config.toml
n_layer = 9
norm_place = "pre"
init_std_qkv = 0.0244
weight_decay = 0.025
MLP neurons of a small language model. Each row is named by its layer, matrix (up: input weights; down: output weights) and neuron, and shows model dimensions 112-207. Each number is 200 + 20 x the weight over its row's rms, rounded and kept within 0 to 999.
After each neuron's rows, "fires after" lists the tokens most often just before its 100 highest values on Wikipedia text that the model never trained on. A number after a token or word is its count.

L4.up469,192,197,232,190,222,204,197,205,195,211,226,226,202,210,192,204,226,221,176,238,191,207,170,223,186,186,210,181,209,203,219,212,215,186,185,205,211,236,230,173,187,177,174,224,167,177,254,203,175,193,183,207,195,166,205,206,174,203,217,222,204,230,193,180,219,204,229,207,190,183,231,211,205,159,233,182,198,192,192,220,187,196,176,209,206,173,217,208,204,203,153,164,211,216,239,232
L4.down469,201,211,214,191,217,200,205,201,204,225,209,168,234,197,203,197,233,139,201,166,234,183,205,190,192,214,208,230,195,228,209,192,199,187,198,158,188,199,168,222,175,197,214,202,184,222,174,231,241,170,199,206,204,188,197,179,221,175,214,190,214,190,213,179,170,178,205,177,231,212,195,217,189,182,187,180,206,225,223,197,184,183,213,197,201,222,204,246,199,206,203,187,170,207,169,180
fires after: "en" 20, "et" 11, "ist" 10, "er" 6, "n" 6

L4.up152,161,182,175,195,213,181,221,177,211,192,212,224,205,181,213,221,222,211,166,222,219,183,192,225,223,207,216,194,190,246,237,195,233,213,193,223,182,188,212,191,175,194,193,200,188,174,173,220,202,195,217,156,247,181,180,231,211,182,185,192,183,193,198,211,158,182,213,225,225,178,215,202,191,200,203,211,197,177,230,202,184,160,231,216,212,195,205,225,174,221,217,200,210,204,198,216
L4.down152,205,206,193,208,175,198,220,226,207,221,160,189,198,185,193,223,156,210,194,201,189,217,157,227,198,202,221,195,186,164,197,171,206,211,230,176,249,238,188,216,173,201,210,194,202,197,194,185,208,220,205,201,211,211,200,219,194,194,195,220,182,231,201,209,180,226,229,217,189,179,181,217,182,197,211,207,184,201,218,145,228,203,238,197,196,202,210,186,224,199,169,219,222,216,232,194
fires after: "it" 15, "t" 14, "if" 10, "at" 8, "ot" 8, "or" 6

L5.up594,179,231,160,177,207,196,213,171,221,191,221,210,212,224,204,177,194,188,181,208,199,210,196,196,180,163,228,218,204,181,183,241,193,210,206,230,202,189,148,209,204,172,177,207,195,204,199,186,178,187,221,217,208,195,194,194,218,194,190,164,165,177,226,217,184,176,204,218,166,208,212,187,194,203,179,213,185,184,168,217,213,176,185,183,210,213,209,216,172,188,205,206,202,221,201,197
L5.down594,147,168,208,194,189,203,187,216,150,222,187,213,221,178,189,207,229,210,208,178,212,194,226,202,198,184,187,193,179,229,191,168,225,206,196,187,195,172,211,231,193,163,227,200,229,203,152,214,229,202,185,179,242,194,210,192,200,209,218,199,214,233,217,182,169,210,206,218,219,168,207,195,200,204,228,195,154,216,197,171,213,186,238,228,208,160,185,202,201,222,211,194,220,212,182,176
fires after: "it" 28, "t" 18, "at" 16, "i" 9, "og" 9

L4.up408,205,199,206,198,217,206,203,216,198,201,186,206,183,180,229,206,234,178,186,229,190,203,182,198,200,197,232,205,186,207,224,186,179,200,203,210,194,216,167,198,208,200,205,209,251,197,200,170,221,207,186,176,206,203,193,172,180,186,216,222,158,198,198,196,199,209,181,187,227,202,191,203,224,180,217,227,210,200,203,175,228,202,197,161,225,205,193,227,183,205,200,186,243,223,206,202
L4.down408,203,208,180,195,190,207,180,201,217,189,172,210,168,217,128,171,178,229,208,229,199,205,208,225,183,179,211,213,190,198,242,184,188,218,178,184,226,202,215,200,208,192,249,195,179,200,212,202,217,170,225,193,184,179,236,188,175,191,184,198,201,196,196,219,228,199,185,190,181,174,200,217,212,237,200,208,197,225,202,193,213,178,238,207,167,223,213,176,221,257,206,168,184,170,205,241
fires after: "en" 16, "d" 15, "ed" 9, "n" 9, "id" 8, "on" 7

L4.up854,171,209,182,193,197,170,222,165,175,175,222,200,145,205,207,212,186,237,197,201,184,191,177,213,183,175,157,198,193,172,198,180,218,180,214,211,196,241,210,242,183,205,201,199,202,152,204,193,220,185,201,236,179,173,216,216,221,202,233,206,191,226,206,212,218,183,199,194,199,196,217,226,189,171,185,211,173,196,181,199,180,208,201,211,234,211,180,224,196,219,218,193,234,212,191,224
L4.down854,201,220,178,232,205,234,221,155,201,239,200,219,227,209,211,177,202,176,181,185,224,176,197,194,190,198,224,166,163,205,206,177,154,178,190,192,201,209,192,212,197,251,223,196,163,213,185,219,207,213,198,218,165,187,207,157,213,202,230,210,211,197,211,210,201,179,203,202,183,177,207,194,207,192,203,192,181,189,212,205,199,192,179,185,192,201,198,179,187,219,236,187,199,221,180,185
fires after: "p" 26, "an" 18, "en" 13, "m" 12, "l" 6, "n" 5

L4.up117,224,240,214,210,192,194,148,195,188,212,185,194,242,206,198,165,172,202,221,203,213,207,242,205,175,188,186,189,208,196,174,214,216,191,195,187,184,193,193,166,164,215,216,182,213,215,188,175,252,163,165,190,202,198,243,195,209,185,167,218,169,172,214,179,216,190,218,171,193,203,177,204,199,174,221,198,164,221,152,245,236,207,189,226,177,187,221,179,208,183,238,199,204,164,211,170
L4.down117,165,198,157,206,199,178,212,250,201,181,201,222,234,232,197,217,245,221,178,233,207,188,187,200,168,203,220,214,212,195,172,223,215,224,209,190,241,173,193,218,191,221,183,186,172,236,214,184,174,188,176,199,187,193,187,209,196,184,200,208,227,180,176,217,213,187,183,225,202,207,203,208,198,207,161,172,210,184,214,192,168,220,223,142,172,181,192,194,184,193,208,211,182,172,247,191
fires after: "as" 15, "r" 9, "ch" 8, " P" 7, "ar" 6, " E" 6

L4.up561,204,188,228,184,185,232,211,185,180,211,241,220,214,210,223,207,180,199,184,188,223,204,192,217,209,205,223,192,195,180,191,187,221,175,244,213,197,222,207,229,222,210,187,230,250,178,184,186,200,183,197,185,194,224,204,215,221,201,230,155,207,168,183,214,193,214,168,175,210,188,212,167,197,239,222,189,199,208,192,178,215,253,173,184,231,187,153,188,200,205,187,221,229,178,187,167
L4.down561,207,196,216,187,239,158,237,179,226,205,180,211,224,208,193,160,217,177,162,173,207,199,244,193,197,176,207,207,186,208,188,190,189,172,200,171,202,226,221,204,198,182,219,230,211,201,218,215,206,183,225,180,219,222,220,222,175,217,199,183,225,195,244,171,179,213,213,184,214,169,186,169,196,221,234,196,228,211,180,198,171,205,205,197,175,171,196,174,193,199,185,201,197,235,166,196
fires after: "e" 21, "er" 18, " re" 11, "y" 8, " se" 5, "," 4

L4.up730,211,214,197,186,185,178,208,171,222,182,193,195,200,189,184,173,211,166,237,176,197,238,208,195,150,199,205,175,204,178,231,200,190,205,221,196,133,217,198,185,233,221,216,220,197,205,200,231,187,171,176,211,182,195,187,195,202,212,211,182,213,175,197,202,212,175,231,173,236,212,193,198,214,221,165,210,174,240,182,203,210,204,185,208,186,224,172,222,230,217,183,209,186,145,194,178
L4.down730,198,199,178,172,177,198,187,184,215,224,235,192,166,148,171,191,206,207,217,221,187,206,192,189,166,218,230,219,215,214,215,220,204,165,201,183,238,173,210,180,195,209,184,187,200,181,231,172,192,192,186,217,204,209,210,211,214,157,209,203,212,164,190,216,226,204,178,192,201,143,184,195,187,202,192,187,203,236,196,203,214,238,197,231,168,209,222,200,175,197,207,201,217,217,234,197
fires after: "c" 12, "s" 12, "is" 11, "r" 11, " s" 6, "iv" 6

L4.up707,230,223,207,205,215,201,216,172,231,223,229,201,190,213,216,180,187,191,196,233,234,192,206,189,218,226,191,208,182,211,228,220,160,211,210,236,196,191,181,234,196,175,216,243,221,195,206,210,184,198,225,180,205,182,217,181,227,210,206,216,195,202,198,255,222,215,247,212,214,216,178,175,202,191,212,167,201,200,229,221,230,162,207,172,193,183,199,202,185,199,163,171,198,172,165,197
L4.down707,205,237,203,243,163,183,164,192,199,214,195,199,199,211,199,233,204,193,188,227,224,250,212,195,209,191,211,201,207,203,194,203,191,200,214,226,207,225,198,159,170,228,249,217,168,246,168,172,165,205,190,192,176,183,159,200,220,206,175,206,204,178,193,216,180,196,167,207,194,234,185,221,212,175,185,187,227,241,176,202,161,205,187,198,163,181,160,199,188,202,198,190,222,234,198,206
fires after: "es" 36, "r" 20, "s" 14, "id" 4, "v" 4

L4.up225,173,194,221,203,214,193,191,219,187,236,195,204,187,189,181,207,206,182,196,190,208,221,213,189,202,185,240,210,204,202,181,198,190,199,210,194,158,198,202,206,199,193,211,213,157,173,172,185,188,214,173,201,203,217,164,184,185,217,188,203,182,220,210,172,250,183,225,188,168,245,224,205,206,206,191,227,217,206,226,170,191,217,147,191,217,192,221,188,192,227,193,258,203,210,207,207
L4.down225,221,198,202,211,176,184,195,203,197,180,206,183,168,171,210,241,175,217,157,206,175,210,210,202,202,248,179,214,159,207,193,229,213,182,185,199,194,206,193,196,200,227,198,174,244,202,212,200,171,198,243,206,241,211,178,209,223,210,198,214,215,198,197,194,185,208,192,211,185,233,201,198,185,234,178,200,179,149,173,205,222,189,227,166,186,216,212,225,214,208,202,184,205,218,200,161
fires after: " t" 30, " th" 22, "at" 12, "y" 7, "t" 5, "it" 5

L5.up85,217,214,198,208,198,201,222,191,216,198,227,182,245,196,245,217,224,182,211,185,232,215,172,184,178,195,208,165,239,228,212,165,179,206,199,257,214,191,214,222,189,185,213,225,238,214,192,194,219,205,179,165,180,169,177,215,176,209,177,212,210,207,198,191,217,206,162,209,178,221,215,209,210,214,213,162,163,207,184,210,224,222,173,200,213,214,252,186,213,186,174,176,247,223,250,205
L5.down85,156,179,192,193,240,191,197,205,205,209,185,186,217,162,188,193,184,223,199,219,188,257,173,192,205,199,238,223,198,195,241,210,208,234,177,217,186,196,189,176,213,220,219,214,192,213,201,213,174,183,202,150,210,217,186,213,183,196,210,204,212,227,173,234,203,191,208,205,195,193,203,187,225,236,177,223,208,189,210,236,230,189,184,220,205,154,201,210,172,206,193,178,209,208,194,203
fires after: "on" 18, "en" 13, "id" 12, "g" 8, "n" 7

L4.up703,200,176,151,179,208,163,215,230,166,169,163,201,209,250,211,188,230,194,203,231,215,188,199,224,186,184,187,227,186,215,217,213,197,175,199,182,181,207,184,185,197,177,180,221,200,201,210,209,218,220,191,232,193,200,232,180,223,204,175,198,139,230,178,229,176,207,215,185,223,204,177,189,203,174,207,200,169,172,197,208,173,181,209,207,185,170,201,216,208,223,211,204,215,194,216,195
L4.down703,209,221,208,194,203,177,223,171,206,213,226,222,197,180,187,223,188,247,197,193,177,202,199,219,185,194,201,169,218,210,176,203,221,185,203,218,237,161,209,188,244,215,181,198,201,193,194,219,144,202,167,209,182,201,195,188,217,212,207,223,228,188,215,176,174,205,198,189,194,218,180,204,191,178,175,178,214,205,214,225,220,216,183,185,193,194,190,179,189,212,208,198,193,159,225,187
fires after: "es" 19, "s" 17, "at" 8, "uc" 8, " pro" 7

L4.up591,225,201,175,233,187,190,181,204,215,201,234,209,197,228,234,165,230,141,175,201,187,217,219,230,204,207,219,199,229,233,218,233,231,195,190,214,214,182,197,210,184,164,227,219,226,175,159,206,177,193,199,186,222,205,210,198,188,182,198,177,213,205,208,176,188,196,170,187,167,239,202,189,201,197,231,202,214,206,221,202,181,208,217,217,198,177,173,227,185,183,184,230,177,182,188,188
L4.down591,206,212,196,189,225,180,197,170,214,175,187,183,206,183,207,206,222,194,186,191,194,262,206,213,188,206,194,221,217,185,178,190,186,186,228,175,194,206,193,181,236,198,203,208,199,196,208,202,206,180,232,215,212,205,179,213,201,192,194,190,173,170,159,220,228,194,204,202,153,205,179,245,187,176,209,197,201,198,246,182,208,219,193,210,200,199,217,190,170,186,216,172,184,236,212,179
fires after: " f" 40, "s" 15, "c" 15, "er" 6, "is" 5

L4.up538,190,189,161,209,203,185,197,230,195,223,179,158,200,220,216,218,199,196,216,215,193,187,204,202,175,188,154,191,207,204,196,178,182,178,216,171,197,195,218,203,191,217,212,217,189,205,212,237,210,185,182,216,208,169,247,202,187,215,206,192,181,191,164,202,237,195,225,183,182,191,197,196,174,192,203,197,177,223,194,209,189,209,206,172,180,229,191,200,232,204,189,220,195,206,187,174
L4.down538,182,217,215,179,189,206,240,222,224,177,197,207,185,183,184,215,212,202,180,219,188,205,216,202,198,209,211,200,227,225,227,183,201,185,188,192,205,197,191,202,158,186,201,160,173,213,216,213,167,219,185,196,162,161,171,208,207,208,202,184,181,181,183,193,222,186,184,237,226,190,202,232,223,192,204,200,210,228,220,227,230,210,197,235,200,242,179,189,180,187,198,183,209,212,230,195
fires after: "s" 18, "v" 10, "es" 9, "iv" 8, "u" 7

L4.up999,175,227,212,199,189,205,207,232,193,179,203,209,175,196,196,177,189,208,204,197,195,208,205,180,219,206,203,172,190,194,215,152,183,203,201,200,224,215,163,244,214,183,216,266,228,191,213,207,207,178,192,226,196,171,192,197,176,265,226,207,187,215,213,179,181,225,217,245,174,233,224,234,182,197,199,207,159,198,157,234,223,182,193,211,228,190,208,217,221,227,212,187,182,191,161,191
L4.down999,233,186,216,196,230,200,181,197,169,196,234,205,198,176,191,198,200,183,198,228,210,182,230,244,173,169,184,211,226,209,206,215,218,204,212,204,175,193,197,210,176,185,232,179,228,231,213,196,207,191,201,204,166,220,204,182,191,201,190,212,207,186,181,189,200,183,207,176,186,160,196,216,198,191,220,206,188,204,202,214,214,186,210,220,163,196,175,196,203,223,207,218,184,164,197,210
fires after: "ou" 29, "e" 25, "ot" 10, "I" 10, "or" 7, " the" 4

L5.up147,203,214,180,211,213,179,198,180,208,208,217,175,192,191,202,244,199,180,220,193,236,185,201,233,208,188,196,223,209,190,241,204,187,192,191,254,196,208,201,199,213,233,213,168,161,172,198,183,189,181,196,176,219,220,173,176,214,184,215,199,178,171,210,191,204,191,198,194,180,185,187,206,214,185,203,197,207,197,165,203,197,202,201,185,198,199,182,207,187,204,208,234,241,184,201,174
L5.down147,218,193,236,205,191,207,182,195,160,223,230,185,264,163,229,160,192,162,192,209,211,165,209,191,182,176,210,215,221,250,186,161,218,170,181,199,199,214,179,200,203,190,195,218,190,211,165,217,197,227,183,203,166,198,229,179,226,217,192,191,225,225,194,176,169,227,202,195,218,192,194,197,234,184,203,232,176,212,221,223,206,178,198,200,196,239,215,189,206,194,241,185,208,200,190,204
fires after: "s" 22, "at" 12, "t" 8, "y" 7, "ak" 6, "ot" 5

L4.up62,200,180,228,216,168,216,243,177,185,205,188,198,172,212,185,170,208,217,195,158,227,167,204,182,193,182,216,216,209,167,206,199,228,157,193,211,135,179,182,197,194,179,195,235,248,169,203,215,202,207,170,198,203,173,223,224,195,200,216,249,203,188,252,177,188,200,183,213,186,191,186,152,190,223,200,159,168,199,225,228,176,169,202,212,175,203,238,206,189,220,230,196,187,201,203,177
L4.down62,168,189,145,214,212,180,193,205,209,203,221,200,199,205,223,217,194,218,172,202,181,205,224,166,174,201,203,166,203,167,209,228,180,206,205,196,222,191,171,196,217,199,195,221,201,212,216,164,188,202,204,199,218,205,225,201,208,209,164,193,220,201,183,195,228,183,165,194,204,243,223,196,193,267,190,261,191,192,224,206,222,204,180,238,215,173,172,199,219,231,210,212,190,170,203,251
fires after: " c" 35, " m" 25, "p" 10, " g" 6, "ig" 6, "as" 4

L5.up327,190,190,231,209,215,210,225,225,230,164,183,221,167,219,156,202,190,200,201,211,202,214,216,205,201,185,187,197,216,179,189,201,219,226,215,215,175,190,179,200,169,190,194,217,220,191,207,228,230,224,187,183,198,213,202,210,247,175,186,213,185,195,224,187,200,196,205,210,185,208,219,185,209,202,201,186,225,253,191,205,193,201,208,205,222,187,215,198,185,176,221,225,202,216,218,205
L5.down327,225,200,186,230,190,171,201,187,189,185,190,219,176,141,227,198,195,191,210,203,187,159,217,251,175,202,178,186,197,247,195,197,198,202,219,225,192,199,249,215,176,188,219,213,214,215,202,201,171,198,206,204,202,211,197,208,143,176,172,212,170,190,165,169,215,204,204,204,201,236,203,197,220,202,198,219,244,209,206,211,217,198,154,184,210,165,204,195,245,230,242,197,201,230,190,214
fires after: "ar" 31, " or" 12, "r" 10, "p" 8, "j" 6, "ig" 5

L4.up744,181,211,209,224,166,231,199,174,205,196,181,216,170,192,200,208,157,159,219,181,199,188,199,203,196,194,202,176,205,180,217,173,170,230,230,226,214,188,197,189,212,158,204,198,204,232,205,226,202,176,233,225,206,192,191,193,150,199,217,187,189,203,205,181,211,201,206,204,187,187,168,230,183,204,213,199,224,162,202,205,179,196,184,237,192,160,190,195,174,231,207,212,219,159,196,189
L4.down744,192,206,208,225,191,203,222,207,209,221,229,187,212,159,203,197,215,174,178,230,173,201,150,151,202,186,202,220,219,151,213,191,200,238,166,187,223,174,190,198,194,219,174,234,205,226,194,210,203,198,181,223,205,202,207,169,188,231,164,184,214,193,197,208,191,204,190,195,194,197,197,186,191,170,166,204,181,208,238,184,224,190,217,173,166,199,178,184,222,218,183,229,203,233,207,202
fires after: "$" 19, "3" 11, "ou" 9, "nd" 6, "v" 5, "1" 4

L4.up612,187,169,190,211,187,173,183,212,202,190,177,225,216,205,205,190,201,185,193,206,191,169,210,212,199,196,260,248,176,225,173,190,218,178,222,225,196,213,223,238,185,184,229,197,238,206,191,207,183,186,221,202,222,241,210,190,205,222,167,153,184,167,197,209,197,160,193,202,194,190,167,148,203,201,194,194,201,164,199,205,190,221,169,183,206,202,169,213,183,200,185,215,229,190,247,184
L4.down612,200,184,205,187,224,232,190,154,201,200,219,172,185,201,171,209,223,197,225,174,212,186,187,231,245,254,232,208,174,201,202,154,208,191,216,233,187,162,203,202,229,200,206,234,217,237,217,161,150,201,210,189,217,198,214,193,225,188,212,173,173,185,208,189,203,203,228,183,180,207,183,209,186,177,200,192,225,192,200,209,195,181,188,172,189,205,195,207,210,229,216,194,205,203,211,211
fires after: "p" 43, "c" 14, "er" 7, "it" 6, "re" 6, "up" 4

L5.up96,214,196,210,214,174,240,205,201,233,223,216,198,179,192,212,221,207,214,183,192,217,202,186,183,178,198,212,188,191,188,209,189,192,219,208,213,211,204,216,169,190,198,205,179,185,164,199,214,190,202,237,186,187,201,184,179,184,174,211,243,249,221,198,207,230,248,208,195,216,233,206,202,197,183,179,185,197,226,196,174,210,163,165,213,209,181,198,194,208,189,169,226,204,177,163,215
L5.down96,197,198,198,210,172,185,205,207,225,203,200,224,252,188,228,205,222,205,176,212,208,152,190,179,154,187,196,185,215,238,208,181,166,178,181,172,231,206,208,200,213,194,171,229,176,220,246,157,177,214,207,227,191,194,192,198,185,179,176,206,222,211,198,217,203,203,203,186,201,204,201,187,196,188,187,180,194,180,220,216,198,190,223,193,189,197,186,212,163,224,206,230,207,203,164,198
fires after: " " 16, " w" 15, " c" 11, " C" 9, "y" 7, "e" 7

L5.up492,219,187,210,156,220,217,219,215,234,215,228,204,186,228,172,196,179,168,182,167,166,170,172,169,207,196,209,179,210,179,203,174,202,194,216,215,236,230,215,203,191,215,216,160,183,203,198,209,187,224,184,212,189,192,205,205,194,175,222,188,177,150,162,215,170,211,200,206,205,195,195,204,199,184,180,215,205,194,194,181,192,212,198,196,162,217,219,203,149,189,205,223,219,210,227,180
L5.down492,254,199,231,201,171,223,184,182,198,221,199,185,176,185,210,186,195,185,204,193,199,182,189,211,210,213,197,209,180,229,197,194,179,218,226,213,221,179,138,188,153,196,189,180,185,172,203,222,198,171,184,152,215,241,219,208,253,189,203,230,171,187,178,210,203,188,206,185,226,195,222,191,219,207,197,207,215,187,221,199,236,199,216,190,151,208,186,192,207,184,172,240,195,198,161,237
fires after: "ig" 16, "g" 10, "h" 10, "am" 8, "it" 7, "m" 7

L4.up272,208,223,213,174,216,195,181,236,202,185,204,217,216,189,207,206,198,168,228,244,185,200,227,216,184,175,222,189,179,212,162,221,206,192,198,181,159,216,189,205,216,187,234,210,168,173,230,219,167,226,188,200,194,206,180,196,176,217,173,200,158,178,228,206,164,191,232,181,179,201,188,226,202,202,169,197,212,214,181,160,196,214,168,143,178,180,156,191,230,208,205,203,174,207,234,234
L4.down272,187,206,237,200,168,223,203,170,199,200,201,183,181,230,187,167,201,180,190,152,198,191,201,218,200,223,186,223,219,200,183,194,168,213,186,190,215,220,217,175,172,187,198,206,220,243,230,179,225,196,176,203,205,200,223,189,200,181,226,191,209,183,146,190,245,214,206,180,198,207,208,210,205,209,196,199,210,209,211,207,196,207,204,192,209,248,188,239,196,227,201,194,192,207,193,186
fires after: " s" 35, "t" 16, "s" 12, "it" 6

L4.up831,233,197,211,196,191,145,189,210,190,196,206,203,212,248,210,196,195,181,226,207,195,163,214,182,214,192,208,187,187,189,221,205,197,163,241,193,205,193,207,229,172,185,198,177,177,184,193,172,198,237,217,224,177,227,193,221,222,191,191,217,196,215,215,217,193,203,224,193,180,183,191,186,179,198,216,185,165,178,237,195,195,213,196,192,230,206,180,225,171,198,162,186,216,210,215,211
L4.down831,191,134,190,186,208,211,199,158,158,236,183,204,202,213,192,232,203,215,199,148,200,178,204,200,201,194,219,208,203,236,170,180,173,196,228,210,226,191,210,214,220,172,208,200,230,175,215,229,206,199,218,199,211,198,226,191,195,192,252,182,190,195,204,174,216,214,221,204,198,214,175,159,186,197,194,198,212,189,186,176,202,180,205,201,223,199,181,211,206,175,191,215,256,186,213,200
fires after: "p" 22, " N" 15, "c" 8, "n" 6

L5.up381,203,170,235,211,221,148,209,211,183,196,209,222,211,193,202,221,235,205,207,180,188,210,223,212,200,208,186,200,198,159,195,208,217,199,190,195,169,220,188,194,196,198,188,164,191,189,205,206,175,182,181,161,167,223,196,187,174,165,193,210,219,196,143,176,226,196,203,161,216,175,222,200,227,205,249,198,181,212,187,202,191,208,214,223,184,190,190,184,177,221,192,175,166,221,217,263
L5.down381,193,222,206,195,200,219,192,186,202,181,187,176,161,212,185,177,188,192,236,214,178,224,183,183,218,197,203,188,218,197,179,168,186,190,190,215,233,195,184,194,230,180,164,206,198,162,207,204,185,209,181,228,233,167,180,215,199,187,210,198,209,235,203,207,184,171,207,201,221,199,152,201,159,210,181,174,217,235,216,229,176,180,194,211,197,199,181,208,181,205,201,176,203,221,230,194
fires after: "g" 23, "et" 9, "0" 7, "er" 7, "y" 6, "h" 4

L4.up948,188,250,173,194,214,209,176,214,183,231,225,205,198,213,172,205,207,164,211,170,237,210,197,205,181,198,206,218,214,223,219,177,206,184,205,219,218,172,170,223,245,195,188,191,209,198,235,149,192,177,212,202,207,198,177,195,220,168,197,215,176,174,211,209,174,209,225,193,172,193,211,201,211,202,175,177,225,200,189,183,175,172,207,176,225,188,158,194,200,201,230,192,180,200,224,212
L4.down948,202,204,191,184,207,193,188,247,222,171,204,194,181,217,231,220,232,237,170,236,200,191,170,144,204,194,204,203,194,202,186,183,213,181,188,210,189,204,219,223,205,211,201,178,194,198,219,224,189,176,208,173,202,215,216,212,196,210,208,184,196,198,222,215,237,213,158,225,205,193,213,196,219,209,198,214,204,221,198,221,194,202,232,178,220,186,203,175,180,211,175,189,204,214,201,170
fires after: "al" 19, "at" 17, "ot" 15, "ial" 9, "ic" 7, "it" 7

L5.up902,199,224,202,195,189,176,196,184,164,173,241,219,218,201,219,192,196,201,191,213,205,179,218,256,199,232,216,223,205,194,232,208,212,224,224,193,213,216,206,208,194,201,229,157,213,187,221,199,160,239,227,195,210,222,228,192,196,182,150,192,189,193,212,212,206,176,195,184,186,204,222,199,199,224,189,182,205,187,188,209,205,213,210,179,185,212,213,216,194,149,203,208,179,195,250,186
L5.down902,173,202,184,224,191,205,208,173,186,200,210,238,221,173,187,181,207,204,205,201,186,208,183,157,185,143,189,192,222,173,176,199,188,207,185,210,205,184,192,224,216,232,181,224,212,208,193,225,156,201,199,220,199,185,235,203,214,209,237,193,191,206,213,210,207,203,145,209,205,204,192,201,184,190,168,177,194,198,207,189,180,160,175,233,199,186,193,185,168,225,212,194,158,209,179,200
fires after: "ec" 41, "ac" 9, "t" 7, "re" 7, "a" 6, "er" 4

L4.up1000,201,210,222,190,241,197,190,223,191,193,194,229,187,208,196,184,211,185,180,209,213,209,164,217,214,223,222,192,228,204,252,208,209,216,162,195,183,214,212,188,249,193,202,205,210,186,192,187,206,186,180,155,205,193,186,217,200,97,204,223,181,208,217,233,187,216,214,204,222,188,191,212,177,209,227,181,205,196,188,196,194,183,210,166,239,202,237,200,209,151,213,206,206,180,191,183
L4.down1000,179,205,218,226,193,174,219,165,203,232,207,220,209,202,225,160,212,195,218,228,181,215,181,168,205,191,196,191,218,222,158,196,222,212,229,183,200,202,169,186,221,208,198,180,165,185,219,192,193,217,217,201,206,222,217,219,186,220,148,200,210,203,194,200,211,198,208,207,184,173,211,213,162,201,195,210,169,211,202,238,178,258,196,198,189,194,172,226,201,245,168,180,199,162,201,205
fires after: "it" 17, "in" 12, " c" 10, "p" 10, "at" 6, "iv" 5

L4.up881,196,217,231,212,205,177,203,208,198,227,226,200,208,227,238,215,212,232,199,194,231,199,199,221,189,180,204,230,188,204,227,216,204,203,220,198,198,194,193,186,217,171,206,194,187,174,204,228,210,196,180,214,188,204,188,164,222,221,224,195,221,190,214,195,229,223,209,213,192,218,199,183,212,227,220,181,174,202,197,144,205,223,165,212,192,193,174,186,216,174,160,179,205,177,198,187
L4.down881,214,239,233,194,198,191,209,199,200,192,212,186,225,192,204,203,185,208,193,210,206,185,187,185,170,227,245,234,184,205,216,195,169,217,228,178,200,221,197,198,184,197,224,223,231,231,181,215,213,208,202,196,190,189,174,178,195,172,177,221,202,202,196,190,184,191,207,221,167,220,234,218,208,188,232,192,205,215,193,178,240,223,206,208,223,206,228,193,214,208,195,194,213,199,214,192
fires after: "y" 48, "s" 9, "ay" 7, "os" 4, "e" 4

L4.up235,199,224,203,211,216,183,204,209,195,217,174,198,197,195,149,222,188,178,186,202,218,215,182,207,199,170,208,193,196,196,204,219,206,186,215,197,195,176,197,207,228,237,203,210,195,222,209,194,251,150,183,172,195,205,187,197,171,201,195,197,211,172,246,223,217,198,205,188,177,180,198,206,246,171,181,192,203,187,221,200,208,221,211,204,237,208,223,174,197,243,204,192,185,206,187,194
L4.down235,186,184,226,185,243,221,181,196,218,199,201,222,220,191,224,209,183,224,196,205,189,158,222,208,213,181,174,163,225,228,196,180,215,195,204,198,204,219,211,226,187,222,190,173,194,177,188,187,176,233,219,212,191,166,208,205,196,214,241,194,195,187,190,198,201,197,205,208,187,178,177,186,235,185,198,198,200,198,209,193,200,245,204,206,192,208,205,197,211,180,220,179,188,174,195,179
fires after: "ur" 22, " V" 18, " v" 9, "ic" 9, "al" 7

L4.up325,191,191,179,198,201,197,205,186,210,168,201,209,209,192,224,188,201,158,194,180,172,183,197,199,198,202,218,215,184,153,197,185,184,185,203,225,180,181,214,209,227,232,180,192,237,195,191,188,217,260,165,150,209,198,181,206,224,221,197,249,214,203,183,188,238,195,184,182,177,194,155,192,235,181,208,191,190,168,198,179,186,191,170,173,197,220,225,212,212,216,178,204,236,190,200,180
L4.down325,202,208,200,184,198,205,194,194,193,218,195,198,158,216,219,222,200,215,231,200,201,224,209,215,234,181,201,205,202,210,209,220,201,200,202,160,208,214,191,159,199,188,193,236,205,193,195,197,182,196,209,198,219,182,219,210,214,184,154,236,208,180,211,199,154,187,222,198,203,175,188,197,215,204,199,190,179,207,219,235,211,215,223,216,175,145,242,205,236,184,177,178,218,198,182,267
fires after: "n" 22, " w" 15, " H" 10, "ed" 8, "," 6

L4.up286,183,224,221,173,187,214,212,189,193,175,158,218,199,210,181,202,181,192,186,203,195,201,212,167,208,220,224,212,205,209,148,188,197,216,183,231,217,204,214,228,189,158,189,240,185,192,185,177,195,181,204,222,224,172,212,212,178,241,209,210,139,223,208,197,189,211,180,215,170,222,230,228,179,161,205,185,192,224,164,208,196,211,113,193,192,203,173,196,200,196,185,213,203,208,216,194
L4.down286,194,226,204,202,198,227,180,213,193,215,210,166,229,150,225,230,179,177,183,202,179,186,224,251,194,204,226,210,189,181,213,186,237,161,211,227,209,239,182,198,224,211,244,211,206,230,215,202,178,197,199,203,219,208,225,225,224,199,138,222,220,209,211,167,193,190,185,215,195,224,198,211,208,193,193,234,197,164,179,207,198,224,196,237,166,183,199,224,193,216,189,189,180,157,235,206
fires after: "I" 16, "in" 10, "i" 9, " F" 8, "ou" 7, "c" 5